Weights of a small transformer language model: 9882 steps.
MLP neurons of a small language model. Each row is named by its layer, matrix (gate and up: input weights; down: output weights) and neuron, and shows model dimensions 112-175. Each number is 50 + 10 x the weight over its row's rms, rounded and kept within 0 to 99. A neuron's up and down rows have the sign that makes its largest values positive.
Before each neuron's rows, "fires after" lists the tokens most often just before its 100 highest values on Wikipedia text that the model never trained on; "fires before" lists the tokens most often just after its 100 highest values on Wikipedia text that the model never trained on.

fires after: " |", " 0", "8", "25", " Division"
fires before: "|", "  ", " .", "\n", " |"
L6.gate336:47 53 57 56 54 48 56 67 63 56 56 62 45 47 50 46 50 47 43 39 53 46 56 48 44 41 43 49 59 36 59 59 49 50 36 30 42 57 42 48 71 40 39 53 50 48 66 52 56 46 46 55 53 65 68 51 54 58 41 46 44 37 53 41
L6.up336:47 44 47 46 39 45 63 41 44 44 59 47 46 39 68 45 47 39 42 60 48 46 49 60 54 47 47 56 39 47 45 53 48 57 34 41 71 43 46 50 66 53 51 69 53 58 47 54 53 45 39 33 57 66 43 57 45 49 53 35 68 63 71 44
L6.down336:62 64 56 55 58 56 36 47 53 57 57 43 51 61 47 37 57 52 57 56 63 62 47 49 42 61 51 47 54 53 41 43 63 48 71 58 42 44 42 42 41 45 51 44 40 47 88 52 43 58 56 35 52 44 47 34 35 42 61 47 41 38 35 50

fires after: "|", " |"
fires before: "|"
L3.gate488:57 49 54 51 41 60 52 61 50 43 45 61 43 52 48 52 36 49 46 70 46 43 48 58 53 52 40 39 54 46 48 47 49 63 48 61 46 41 63 55 41 57 62 53 57 61 57 54 66 35 63 62 43 58 57 44 40 43 37 49 42 51 55 33
L3.up488:62 38 49 38 52 41 40 60 40 42 58 52 61 63 49 32 38 57 57 55 60 56 39 47 45 33 40 33 36 61 31 39 54 36 65 58 42 44 42 51 38 55 48 50 38 43 46 63 47 52 53 38 47 51 53 48 50 48 63 52 45 38 66 37
L3.down488:37 65 47 42 76 43 55 51 42 48 48 40 49 46 32 48 43 72 44 42 37 53 64 46 60 42 50 44 69 45 69 57 32 35 35 46 58 42 55 55 58 43 49 51 68 52 45 56 46 65 50 57 41 39 46 47 57 37 46 58 47 42 50 49

fires after: " |", ":", ";"
fires before: ",", ".", " |", ";"
L4.gate359:45 57 41 48 50 52 33 27 65 56 42 40 30 41 56 45 53 40 49 53 49 58 49 45 40 54 42 34 50 31 54 60 60 46 37 51 23 57 33 45 55 54 49 58 60 46 36 53 71 63 31 46 37 51 51 59 43 50 47 42 42 54 55 46
L4.up359:42 45 68 58 45 49 41 45 49 44 49 43 58 50 59 41 51 60 42 44 61 50 47 45 42 54 30 32 51 47 22 37 60 41 47 46 37 31 57 46 60 46 42 64 68 51 41 38 40 53 34 61 62 53 63 40 40 59 57 36 52 47 53 51
L4.down359:62 54 37 48 51 36 57 55 53 49 73 59 48 67 39 54 48 40 58 49 20 48 85 55 59 45 66 53 55 54 61 33 50 41 49 54 81 62 47 51 29 47 51 42 35 52 60 44 48 44 64 40 26 41 54 57 53 45 32 42 55 45 39 47

fires after: " |", "|"
fires before: " |", ","
L8.gate580:41 44 44 54 55 46 48 44 41 64 38 52 46 29 49 56 45 51 36 66 39 56 52 47 71 56 50 54 48 50 45 51 53 65 22 28 43 34 56 38 42 44 56 46 53 56 39 39 70 55 48 67 45 18 62 49 40 48 50 58 44 33 43 39
L8.up580:48 52 34 53 63 48 56 39 69 64 57 44 64 63 48 45 55 67 59 40 42 41 53 43 67 34 50 31 47 60 62 40 53 39 54 46 57 50 46 51 52 39 54 43 36 52 49 48 48 44 45 48 54 40 40 47 54 47 43 52 70 50 47 43
L8.down580:40 54 53 72 61 48 44 65 66 64 51 44 35 45 45 41 30 45 32 36 45 56 36 52 50 53 45 55 46 63 37 46 39 49 44 42 57 52 56 60 65 38 51 48 45 42 38 32 45 53 54 53 38 60 53 38 44 52 44 34 49 60 38 37

fires after: " |", "|", ",", ";", "ing", "-"
fires before: " |", "–", ":", ")", ","
L7.gate571:52 40 43 63 63 50 76 53 48 43 48 52 34 50 58 51 42 54 49 68 38 42 57 48 48 45 51 61 37 58 59 57 44 54 57 61 48 41 54 40 47 19 52 48 47 60 38 59 48 60 41 58 46 44 46 53 72 30 72 51 53 43 60 46
L7.up571:45 62 48 65 42 34 57 58 47 46 64 68 70 39 67 49 53 54 47 44 47 56 62 60 49 39 34 49 38 64 46 53 31 32 46 33 55 54 46 63 66 49 34 40 52 49 52 60 49 41 41 45 55 47 46 34 58 45 48 63 61 49 51 68
L7.down571:55 39 44 56 59 62 54 57 48 51 48 40 46 67 52 34 54 53 45 69 40 66 58 43 43 67 43 77 44 68 62 48 46 56 59 46 31 41 61 39 33 29 62 46 34 26 52 57 53 58 51 46 35 51 49 41 68 31 57 57 28 61 68 60

fires after: " |", ";", " CB"
fires before: " |", ";", ","
L3.gate511:41 52 40 44 55 47 53 41 55 55 41 46 32 57 33 31 60 53 36 35 56 75 42 46 38 33 56 63 52 52 40 48 64 48 48 46 44 52 38 42 50 47 44 43 53 49 40 49 46 47 46 49 39 62 62 55 48 56 50 55 37 43 36 45
L3.up511:36 35 44 49 45 66 34 51 59 42 54 47 53 29 50 58 56 48 61 44 45 46 50 61 67 39 39 57 43 39 35 52 63 66 45 52 46 45 50 61 60 47 51 54 65 42 49 48 44 36 56 39 45 57 66 43 45 46 56 42 50 33 58 61
L3.down511:61 84 61 57 49 37 69 49 42 69 55 51 41 72 48 43 51 52 36 60 59 61 54 42 33 63 58 51 60 56 64 46 50 31 52 65 50 48 49 44 43 39 50 39 52 54 56 55 51 58 40 59 52 28 36 58 52 53 48 56 35 46 44 41

fires after: ".", " ×", ":"
fires before: " m", ")", ".", " in", "/", "%"
L8.gate359:50 56 44 53 41 40 53 60 51 45 53 49 60 41 54 48 36 62 51 46 41 61 53 44 36 62 54 43 45 53 46 40 51 47 34 49 36 40 43 44 52 47 43 36 53 53 34 41 39 60 38 54 51 42 62 45 59 56 50 57 53 51 49 40
L8.up359:39 32 49 50 66 51 53 54 41 52 42 47 51 36 38 45 74 43 49 51 48 47 56 43 57 29 38 37 35 55 54 51 64 50 48 48 49 49 58 73 83 52 51 33 49 66 58 46 54 49 51 55 47 48 51 38 43 46 52 57 65 40 50 43
L8.down359:37 48 48 50 30 55 44 54 45 36 56 79 58 53 49 50 49 54 45 46 68 53 52 52 44 58 59 69 57 60 43 47 54 64 47 50 62 56 57 61 30 71 51 58 36 32 54 44 54 55 54 50 63 52 49 38 45 50 32 66 45 45 42 67

fires after: "-", "|", "."
fires before: "-", ".", "\n"
L6.gate351:44 42 48 45 45 58 45 41 69 62 54 62 61 46 70 56 49 63 53 48 49 45 35 56 32 40 40 28 49 44 34 56 76 44 49 48 59 47 58 47 41 48 56 42 79 43 55 56 54 35 49 38 46 48 56 60 50 55 45 49 55 52 47 29
L6.up351:46 55 79 60 47 49 46 47 51 40 66 59 45 51 42 48 38 43 39 52 44 60 44 43 66 41 50 42 46 35 27 58 53 38 53 41 54 45 61 63 57 49 40 60 51 38 50 55 48 66 52 38 60 41 35 58 48 30 59 50 60 47 58 59
L6.down351:58 46 47 58 42 36 59 48 66 34 47 63 44 56 54 62 28 35 53 46 32 33 47 55 56 37 51 51 66 56 60 36 61 52 69 54 66 41 50 58 51 72 49 43 52 32 56 50 30 53 50 42 28 47 43 61 55 56 50 42 45 50 62 46

fires after: ".", " +", " .", "–"
fires before: " |", "%", ")", " m"
L6.gate11:36 56 76 56 65 41 51 43 57 59 66 37 51 51 50 46 22 59 49 52 61 49 56 58 70 36 45 58 39 46 56 40 55 55 56 60 53 71 45 37 70 39 42 76 46 53 75 58 64 35 62 26 47 45 44 46 54 42 60 65 39 52 44 45
L6.up11:44 60 42 49 79 55 49 41 28 45 63 39 39 65 53 27 70 59 38 40 55 45 59 57 57 52 34 44 62 60 63 50 71 54 50 31 49 45 54 58 49 64 46 54 50 57 57 36 51 60 52 40 58 43 47 42 57 53 53 60 59 42 53 56
L6.down11:50 60 56 33 55 45 56 63 39 71 44 40 45 50 38 60 31 72 40 50 45 53 43 50 58 45 42 47 30 52 60 60 64 40 53 60 46 53 57 25 49 50 36 48 46 43 35 37 45 52 58 69 53 45 65 59 47 44 48 42 66 66 51 43

fires after: " |", "–", "-", ","
fires before: " |", "–", "ok", "'"
L7.gate551:61 67 60 72 55 43 46 42 33 35 61 56 33 43 46 56 44 56 39 34 38 42 46 52 51 28 47 56 54 70 43 65 39 60 37 45 62 46 43 56 33 42 41 56 77 49 33 59 63 37 52 56 65 34 48 49 52 40 46 64 33 51 26 43
L7.up551:73 45 58 64 53 65 42 47 48 30 58 45 46 30 62 58 52 44 46 37 45 44 57 54 48 43 65 56 50 50 27 59 37 41 38 47 60 49 49 52 44 33 55 36 65 30 40 57 60 46 56 42 54 52 53 53 46 52 58 53 42 38 39 80
L7.down551:35 55 46 48 45 46 44 57 49 60 48 40 56 60 42 51 69 46 53 69 61 60 56 59 45 64 36 50 41 39 56 37 53 43 49 53 27 56 51 56 59 55 67 47 40 54 46 40 51 62 38 45 57 61 38 40 52 61 66 40 47 60 58 46

fires after: "-"
fires before: "-", "\n"
L7.gate480:33 48 41 45 38 32 65 49 57 57 48 55 61 47 57 47 52 47 43 65 45 39 40 49 61 49 47 53 55 53 48 52 61 61 60 47 66 39 65 59 58 41 55 63 81 46 41 45 69 64 58 33 32 27 54 64 52 48 53 59 78 53 55 50
L7.up480:52 56 62 61 47 30 59 57 38 49 56 53 47 45 43 52 55 55 54 56 43 42 36 54 56 45 48 31 45 43 40 39 56 50 51 47 42 33 79 39 49 62 47 47 45 32 62 55 48 30 52 54 42 46 57 38 70 44 52 48 50 48 30 39
L7.down480:32 59 49 47 51 57 56 48 51 54 53 53 52 52 49 40 50 41 55 57 39 43 69 41 52 61 52 40 52 49 42 47 51 43 49 59 67 46 53 62 58 47 54 65 66 33 41 44 46 57 49 40 45 27 48 48 56 53 52 51 71 36 48 51

fires after: " |", ",", "\"", "-"
fires before: "|", "-", "Ne"
L7.gate238:40 58 55 56 38 40 41 56 38 46 62 72 40 50 44 54 60 44 50 46 47 25 50 42 56 63 54 47 66 52 58 65 37 54 55 49 68 50 56 31 70 63 59 58 56 60 59 65 51 38 53 56 43 51 57 51 56 34 42 58 38 49 51 59
L7.up238:55 55 46 77 57 50 53 38 49 57 51 61 64 34 53 49 48 45 59 45 68 33 53 46 47 49 57 50 47 46 51 49 31 41 41 63 56 62 31 55 50 48 53 39 40 46 78 62 38 50 39 42 50 51 36 50 60 56 66 41 62 52 46 58
L7.down238:50 58 41 43 32 42 49 29 44 51 51 42 54 50 58 46 40 42 62 47 60 49 40 46 48 49 58 37 52 50 45 53 42 42 54 49 49 63 56 58 52 65 44 51 52 51 54 37 75 75 50 45 44 32 45 47 43 54 56 44 42 43 52 44

fires after: ".", ",", "#"
fires before: " |", "%", " (", " m", "5"
L4.gate399:54 58 49 61 54 49 49 53 42 52 45 44 46 43 58 37 58 54 33 46 42 46 61 57 60 51 46 41 82 39 37 52 49 47 55 55 45 44 78 43 56 35 50 49 47 59 61 56 57 58 61 41 37 52 53 49 47 41 50 46 62 58 65 58
L4.up399:40 56 54 32 72 56 53 41 50 58 35 40 56 46 58 43 69 40 44 57 55 41 37 48 54 50 58 23 72 28 52 52 31 38 45 43 50 53 55 50 38 59 51 26 65 43 54 54 47 35 71 40 60 37 38 55 50 55 65 69 48 59 51 64
L4.down399:18 62 54 58 44 57 40 55 53 43 47 45 40 67 50 48 39 61 48 43 35 67 64 62 46 31 41 44 33 67 52 36 75 63 48 57 50 57 36 49 50 55 32 54 48 54 43 35 55 45 38 39 76 39 54 41 63 54 50 55 49 45 39 48

fires after: " |", "|"
fires before: "|"
L7.gate529:47 55 57 56 52 46 27 67 54 54 52 50 53 27 55 65 40 66 55 49 32 47 53 41 61 63 39 49 49 54 40 53 49 52 71 54 58 53 54 52 51 36 62 50 51 53 39 43 62 32 45 64 49 54 45 67 43 33 62 43 64 41 51 38
L7.up529:58 46 61 51 48 49 56 47 25 32 53 42 53 34 43 50 63 49 64 66 61 36 58 55 52 51 36 41 55 52 61 53 48 47 58 37 64 42 50 47 66 44 70 42 48 68 68 65 40 50 51 46 46 48 64 49 61 52 61 50 47 41 59 53
L7.down529:46 57 55 49 49 37 51 30 26 51 58 47 51 35 30 38 69 37 35 47 63 53 49 51 46 52 41 39 57 55 72 55 46 40 58 45 51 45 46 52 59 48 37 53 52 57 64 66 41 57 45 51 48 29 45 42 41 57 48 49 51 62 55 52

fires after: " |", " U"
fires before: " |", "–", ".", ",", "ima", "S"
L6.gate89:38 38 49 56 46 46 72 54 46 41 56 65 52 60 39 46 36 56 72 71 47 46 38 55 50 64 34 37 65 61 36 52 45 46 55 32 54 52 47 54 60 70 51 56 51 38 53 57 63 52 40 60 57 54 53 34 40 52 44 50 53 48 42 56
L6.up89:60 46 58 59 49 67 57 59 40 43 64 47 56 37 57 45 51 26 57 37 55 47 44 44 48 29 20 43 59 46 54 50 57 47 38 45 58 44 55 59 36 47 33 56 58 46 56 59 65 49 56 71 53 52 61 52 42 58 37 58 33 51 35 44
L6.down89:48 44 31 47 49 63 54 51 47 42 54 38 54 52 54 61 47 44 42 46 37 48 41 76 51 48 56 35 39 56 41 60 67 53 45 50 45 55 55 51 42 72 49 37 48 54 65 39 56 55 49 35 64 62 59 48 59 44 50 55 52 43 51 59

fires after: ".", " One"
fires before: "=", " the", "In"
L4.gate77:48 53 58 52 66 48 56 51 49 49 58 35 38 69 48 50 58 68 61 33 44 45 55 43 54 48 40 40 50 57 61 56 38 50 70 57 56 46 38 40 28 41 48 59 64 46 56 57 72 35 59 43 36 51 58 61 52 38 52 37 66 55 48 64
L4.up77:56 32 67 53 49 48 54 46 56 40 27 44 58 64 61 53 45 50 61 47 34 56 41 55 44 53 55 56 44 39 55 44 43 60 45 60 43 73 54 56 33 54 39 55 58 52 70 48 64 63 50 58 70 60 61 46 50 52 61 45 63 55 55 43
L4.down77:38 48 51 59 64 48 35 72 51 43 69 40 41 55 35 65 58 62 44 54 62 48 50 55 59 24 56 49 41 58 58 52 53 48 70 49 67 69 44 32 44 40 53 47 51 43 33 48 55 40 55 48 38 47 54 51 50 49 53 29 52 62 55 63

fires after: " |", ",", ".", "th"
fires before: " |", "'", "p", ".", "7"
L3.gate120:42 45 34 57 55 29 58 42 53 41 53 39 38 52 56 33 50 31 55 36 38 56 47 38 48 32 61 49 52 42 41 54 69 45 46 47 56 44 50 50 51 51 59 43 46 48 37 52 60 52 43 56 35 58 60 38 46 58 48 39 58 68 50 41
L3.up120:61 56 49 38 38 57 62 40 78 57 33 56 52 49 64 42 47 37 36 57 50 52 32 52 38 57 51 53 50 42 34 53 55 43 55 42 44 44 37 45 42 35 59 46 64 53 46 65 53 37 30 40 59 56 45 62 27 52 26 47 68 58 37 47
L3.down120:39 46 36 59 65 39 36 58 29 45 67 47 54 46 32 53 50 48 63 42 46 44 72 42 67 30 44 51 51 45 71 49 42 62 48 64 57 54 63 57 51 72 34 53 38 51 50 30 61 59 64 61 39 42 61 48 68 43 61 35 44 41 53 57

fires after: ".", "-", "{"
fires before: " |", " m", "-", "}", " mi", ")"
L3.gate422:61 49 59 53 53 49 46 72 62 42 51 66 62 27 70 59 45 56 49 52 52 57 47 58 56 47 30 42 51 51 58 62 69 55 36 51 39 59 49 56 50 42 42 39 43 67 56 65 62 47 57 50 57 51 42 55 29 54 48 58 60 67 44 51
L3.up422:37 58 66 49 56 45 60 29 49 50 42 61 46 58 36 47 60 39 58 41 46 49 58 43 37 60 46 47 55 45 58 61 34 48 42 44 36 36 41 49 64 50 47 61 42 54 45 50 46 38 41 40 47 51 46 55 34 61 55 47 44 65 47 59
L3.down422:41 44 52 49 48 63 63 53 61 60 29 54 48 65 71 40 37 61 73 46 37 44 50 47 45 65 48 40 24 41 53 39 57 65 45 50 63 65 44 32 59 49 46 41 43 50 45 58 46 53 45 57 43 47 49 50 41 65 34 50 69 46 64 49

fires after: ",", " (", "\n", " January"
fires before: ")", " |", "\n", "–", " (", "."
L4.gate180:56 56 44 39 34 49 46 53 43 49 32 31 41 42 35 52 61 57 51 40 49 36 39 61 44 51 36 51 39 52 50 59 67 55 37 55 51 32 58 49 44 55 50 60 47 61 44 69 61 54 47 72 53 40 55 57 38 46 56 43 37 44 37 51
L4.up180:54 62 45 45 49 42 45 48 65 40 46 52 38 60 30 45 42 37 45 43 52 52 35 54 59 53 37 49 60 34 35 44 38 42 35 31 34 37 29 67 60 59 68 45 68 44 49 55 57 47 43 53 37 50 51 35 66 41 55 49 27 54 60 47
L4.down180:54 33 63 55 49 59 53 58 61 40 44 66 46 64 64 36 48 39 67 48 49 58 63 32 66 32 55 48 48 54 53 48 28 49 35 50 53 51 49 49 50 41 41 41 53 77 56 47 43 59 56 50 51 47 56 48 46 32 42 62 60 45 53 57

fires after: "|", "^", "\n", "-", " ^", "W"
fires before: "-", "2", " /", " |", "(", "["
L7.gate469:45 43 56 54 42 27 45 64 45 36 61 45 39 36 48 40 37 49 65 49 26 29 28 50 45 51 50 46 52 48 60 61 50 53 41 51 40 50 52 42 54 30 51 49 71 58 52 54 53 40 45 49 46 47 51 48 58 44 66 59 57 38 60 42
L7.up469:48 46 45 39 54 42 49 46 39 29 47 57 46 53 45 48 25 38 37 35 50 51 52 31 44 52 65 57 66 51 47 39 36 41 59 58 58 48 37 35 47 33 42 33 51 37 28 55 48 59 45 44 60 40 58 58 51 38 46 43 41 31 41 51
L7.down469:55 46 38 70 50 58 40 45 43 47 60 61 45 34 39 45 50 59 48 38 65 59 48 61 56 58 41 55 64 45 48 29 49 44 29 47 32 55 59 29 56 45 67 46 46 70 41 43 47 61 45 56 44 60 57 48 58 36 47 55 48 44 64 44

fires after: " one", " One", " some", " many", " Independent"
fires before: " the", " them", " its"
L6.gate600:49 39 66 56 44 64 55 50 51 50 62 58 56 53 43 24 35 68 60 32 40 46 42 55 52 30 54 45 53 51 63 69 33 60 57 61 61 55 54 42 55 65 47 46 54 63 59 41 49 31 49 56 40 60 56 44 55 43 49 51 45 49 62 51
L6.up600:59 45 51 31 41 66 54 46 41 53 50 43 67 34 39 56 41 38 52 45 54 57 48 36 61 53 64 55 52 45 38 46 42 58 72 52 68 50 43 60 39 57 31 45 57 45 43 35 55 60 66 55 58 40 70 52 33 49 68 58 60 37 27 57
L6.down600:53 36 45 39 35 58 49 37 62 48 60 54 42 57 43 46 26 57 50 44 48 52 51 54 49 38 58 40 60 56 47 47 37 40 50 67 57 59 45 48 52 43 43 44 55 59 38 43 54 54 45 54 38 47 43 39 38 45 52 49 37 64 56 48

fires after: " |", " $", ";"
fires before: "–", "1", ",", "4"
L8.gate554:37 44 43 61 56 27 62 41 46 51 49 56 59 61 54 65 62 44 48 36 33 49 30 66 42 56 38 43 60 61 62 61 56 44 52 52 50 33 41 52 44 57 43 52 45 68 48 72 67 41 49 63 67 50 51 36 60 48 39 41 54 56 49 58
L8.up554:26 62 50 42 46 48 64 63 59 40 61 54 51 52 70 73 74 38 25 53 50 56 52 61 43 34 49 34 63 47 63 44 61 40 52 37 60 44 53 62 58 57 60 37 55 58 43 49 57 55 41 52 60 51 68 53 55 60 35 51 54 62 66 49
L8.down554:50 63 44 44 58 49 45 70 49 65 66 39 51 41 62 57 61 37 44 55 58 63 70 50 61 47 71 36 56 34 51 40 40 46 37 41 61 60 48 62 48 59 55 46 36 45 32 51 48 43 48 54 57 42 49 50 55 57 48 48 49 53 52 38

fires after: " |", ";"
fires before: " |", ";", "."
L7.gate496:58 38 39 44 60 41 78 51 45 62 56 47 37 57 56 46 42 59 41 46 45 58 59 46 41 52 42 45 55 44 46 53 74 55 59 38 69 44 63 56 51 61 55 58 56 68 57 56 61 51 52 50 49 65 59 49 56 66 38 53 52 43 55 53
L7.up496:59 42 46 35 58 42 51 60 43 44 51 30 69 46 66 49 46 58 35 48 55 50 39 60 70 42 51 46 47 52 46 32 64 54 45 46 58 59 50 52 53 55 26 49 53 46 45 42 63 63 66 33 54 34 61 45 45 59 49 32 49 50 44 43
L7.down496:46 43 34 54 54 44 51 47 40 43 32 64 39 52 44 59 46 61 67 48 45 33 45 64 45 47 57 57 54 28 53 36 36 37 63 34 45 48 40 74 61 45 58 46 46 64 71 36 50 62 33 65 46 50 40 51 62 56 51 53 59 53 48 65

fires after: "."
fires before: " |", "%", " m", " sq", " million"
L4.gate386:45 52 57 47 37 52 58 40 43 53 49 33 37 42 48 59 58 55 48 42 44 42 57 51 50 57 37 43 62 39 49 56 58 34 60 45 37 34 41 53 48 48 56 45 47 55 61 65 55 45 63 37 49 49 53 51 72 64 39 43 52 68 58 58
L4.up386:42 39 43 33 51 41 50 40 57 56 50 39 33 54 42 59 59 39 38 37 63 43 60 55 52 37 34 59 50 60 72 47 45 38 51 47 55 54 56 63 56 72 62 47 50 57 48 50 52 65 51 51 48 55 54 53 44 51 58 46 54 65 59 50
L4.down386:48 40 38 42 56 40 40 54 58 61 46 43 52 44 42 34 54 56 40 43 51 55 49 32 64 24 46 52 32 67 41 42 55 53 31 49 66 45 61 43 52 51 44 45 42 59 38 44 47 61 38 58 65 51 59 63 34 36 62 57 53 44 37 48

fires after: ".", ",", ":"
fires before: " |", ")", "%", " m", "."
L6.gate477:31 58 46 22 53 42 55 46 41 61 43 32 35 58 51 59 60 44 53 43 31 47 51 55 41 57 35 41 33 51 64 36 53 51 50 56 58 46 34 58 58 36 42 53 59 68 48 50 61 52 40 57 38 59 60 56 52 43 54 49 49 47 59 45
L6.up477:43 64 55 47 28 53 54 51 32 41 59 55 36 39 41 45 68 46 48 45 66 57 56 56 63 61 41 46 43 41 51 36 49 39 42 48 47 61 59 77 59 54 46 35 60 54 54 63 32 42 48 48 45 70 35 43 46 47 50 56 54 52 44 50
L6.down477:66 46 52 40 51 51 62 55 50 44 57 59 47 55 56 48 47 55 47 59 56 61 47 50 68 43 64 52 68 69 56 46 45 49 39 53 67 55 62 46 43 50 43 62 37 60 72 57 40 48 48 42 56 50 59 55 57 53 43 55 50 53 57 49

fires after: ".", ":", "–"
fires before: " |", ")"
L8.gate180:51 52 40 55 60 33 39 56 34 42 58 38 58 29 44 59 37 45 43 45 60 48 48 47 51 43 28 54 29 42 59 51 39 36 32 52 38 54 57 65 49 50 62 46 42 61 47 47 41 50 29 50 60 47 56 60 45 52 60 49 63 53 56 40
L8.up180:55 52 38 56 45 53 55 68 41 32 60 58 54 50 51 62 40 41 50 52 52 65 49 67 51 45 44 40 46 38 57 58 57 63 39 40 58 34 53 72 49 41 65 59 50 59 54 58 58 55 38 27 61 64 51 53 40 55 64 48 57 51 42 37
L8.down180:30 50 48 67 53 53 39 35 55 44 46 42 43 51 51 42 58 57 44 60 57 46 44 34 47 52 59 45 43 52 50 47 41 60 46 50 54 59 49 49 32 45 48 53 41 57 59 46 53 59 60 56 55 38 54 42 36 37 51 41 75 38 51 62

fires after: "-", "|", " July", " January"
fires before: ":", " |", "–", ")", "\n", ","
L4.gate339:55 49 61 65 70 62 51 46 48 50 63 44 55 53 47 54 62 39 60 41 39 63 24 54 62 61 39 45 59 48 35 48 46 70 61 58 33 46 63 50 46 43 42 44 59 52 47 47 64 43 54 68 41 44 45 40 71 56 49 50 59 49 36 36
L4.up339:45 64 59 52 56 34 33 34 41 31 51 39 34 31 43 33 49 37 47 50 57 37 77 51 57 23 44 33 45 39 30 61 65 46 46 61 29 39 37 48 49 41 40 49 64 41 49 58 40 49 51 51 44 46 52 44 47 54 51 46 35 43 31 65
L4.down339:45 53 51 36 19 43 50 54 66 48 52 56 55 48 53 52 47 50 62 48 48 53 59 33 44 59 62 66 39 59 55 34 50 50 41 50 65 53 54 52 61 62 43 39 54 45 46 41 57 64 41 45 56 42 54 64 51 58 45 48 52 42 69 59

fires after: " |", ":", ",", ".", "–"
fires before: " |", ",", ")"
L8.gate478:43 49 39 53 50 50 48 60 50 52 58 42 58 56 37 57 59 53 54 48 43 54 40 55 48 38 45 34 58 57 46 47 49 38 44 36 53 38 40 70 48 38 45 44 55 60 63 41 65 40 35 50 42 44 51 43 50 51 33 51 47 56 44 31
L8.up478:52 55 41 65 58 56 71 64 55 50 47 54 53 43 65 52 45 36 47 36 31 51 56 42 46 41 47 40 54 39 51 54 47 36 54 71 45 28 50 53 44 45 47 55 52 57 43 59 47 45 36 39 42 49 49 60 46 53 34 60 48 36 48 71
L8.down478:46 56 44 44 62 30 43 52 42 64 71 62 52 59 47 43 54 56 56 48 61 52 46 49 66 42 55 22 50 50 57 53 43 40 68 50 59 47 59 63 46 51 51 51 19 62 52 49 48 50 62 55 49 48 40 48 46 43 42 34 56 39 37 43

fires after: " |", "|", "\n", ","
fires before: " |", ",", "–", " November"
L8.gate131:58 56 51 50 54 42 42 35 36 46 43 66 44 48 63 45 59 55 50 48 49 44 37 34 69 46 58 52 52 67 63 68 46 54 44 37 55 32 45 51 42 55 37 50 72 57 48 43 67 34 30 43 41 55 48 57 53 44 39 39 47 40 51 61
L8.up131:49 46 61 47 59 48 65 45 37 46 63 33 51 46 40 46 59 50 51 33 36 40 47 43 66 42 52 66 51 47 69 46 47 55 37 44 64 41 53 60 42 60 37 53 56 62 46 50 49 38 45 45 47 55 63 51 69 55 51 44 57 47 50 39
L8.down131:59 56 43 63 56 50 68 55 34 60 76 43 50 54 42 58 38 54 58 46 51 40 40 46 64 48 55 60 60 57 53 54 47 35 51 52 59 56 46 59 54 58 54 36 25 50 56 43 50 47 45 41 61 68 48 58 64 56 72 52 46 36 45 49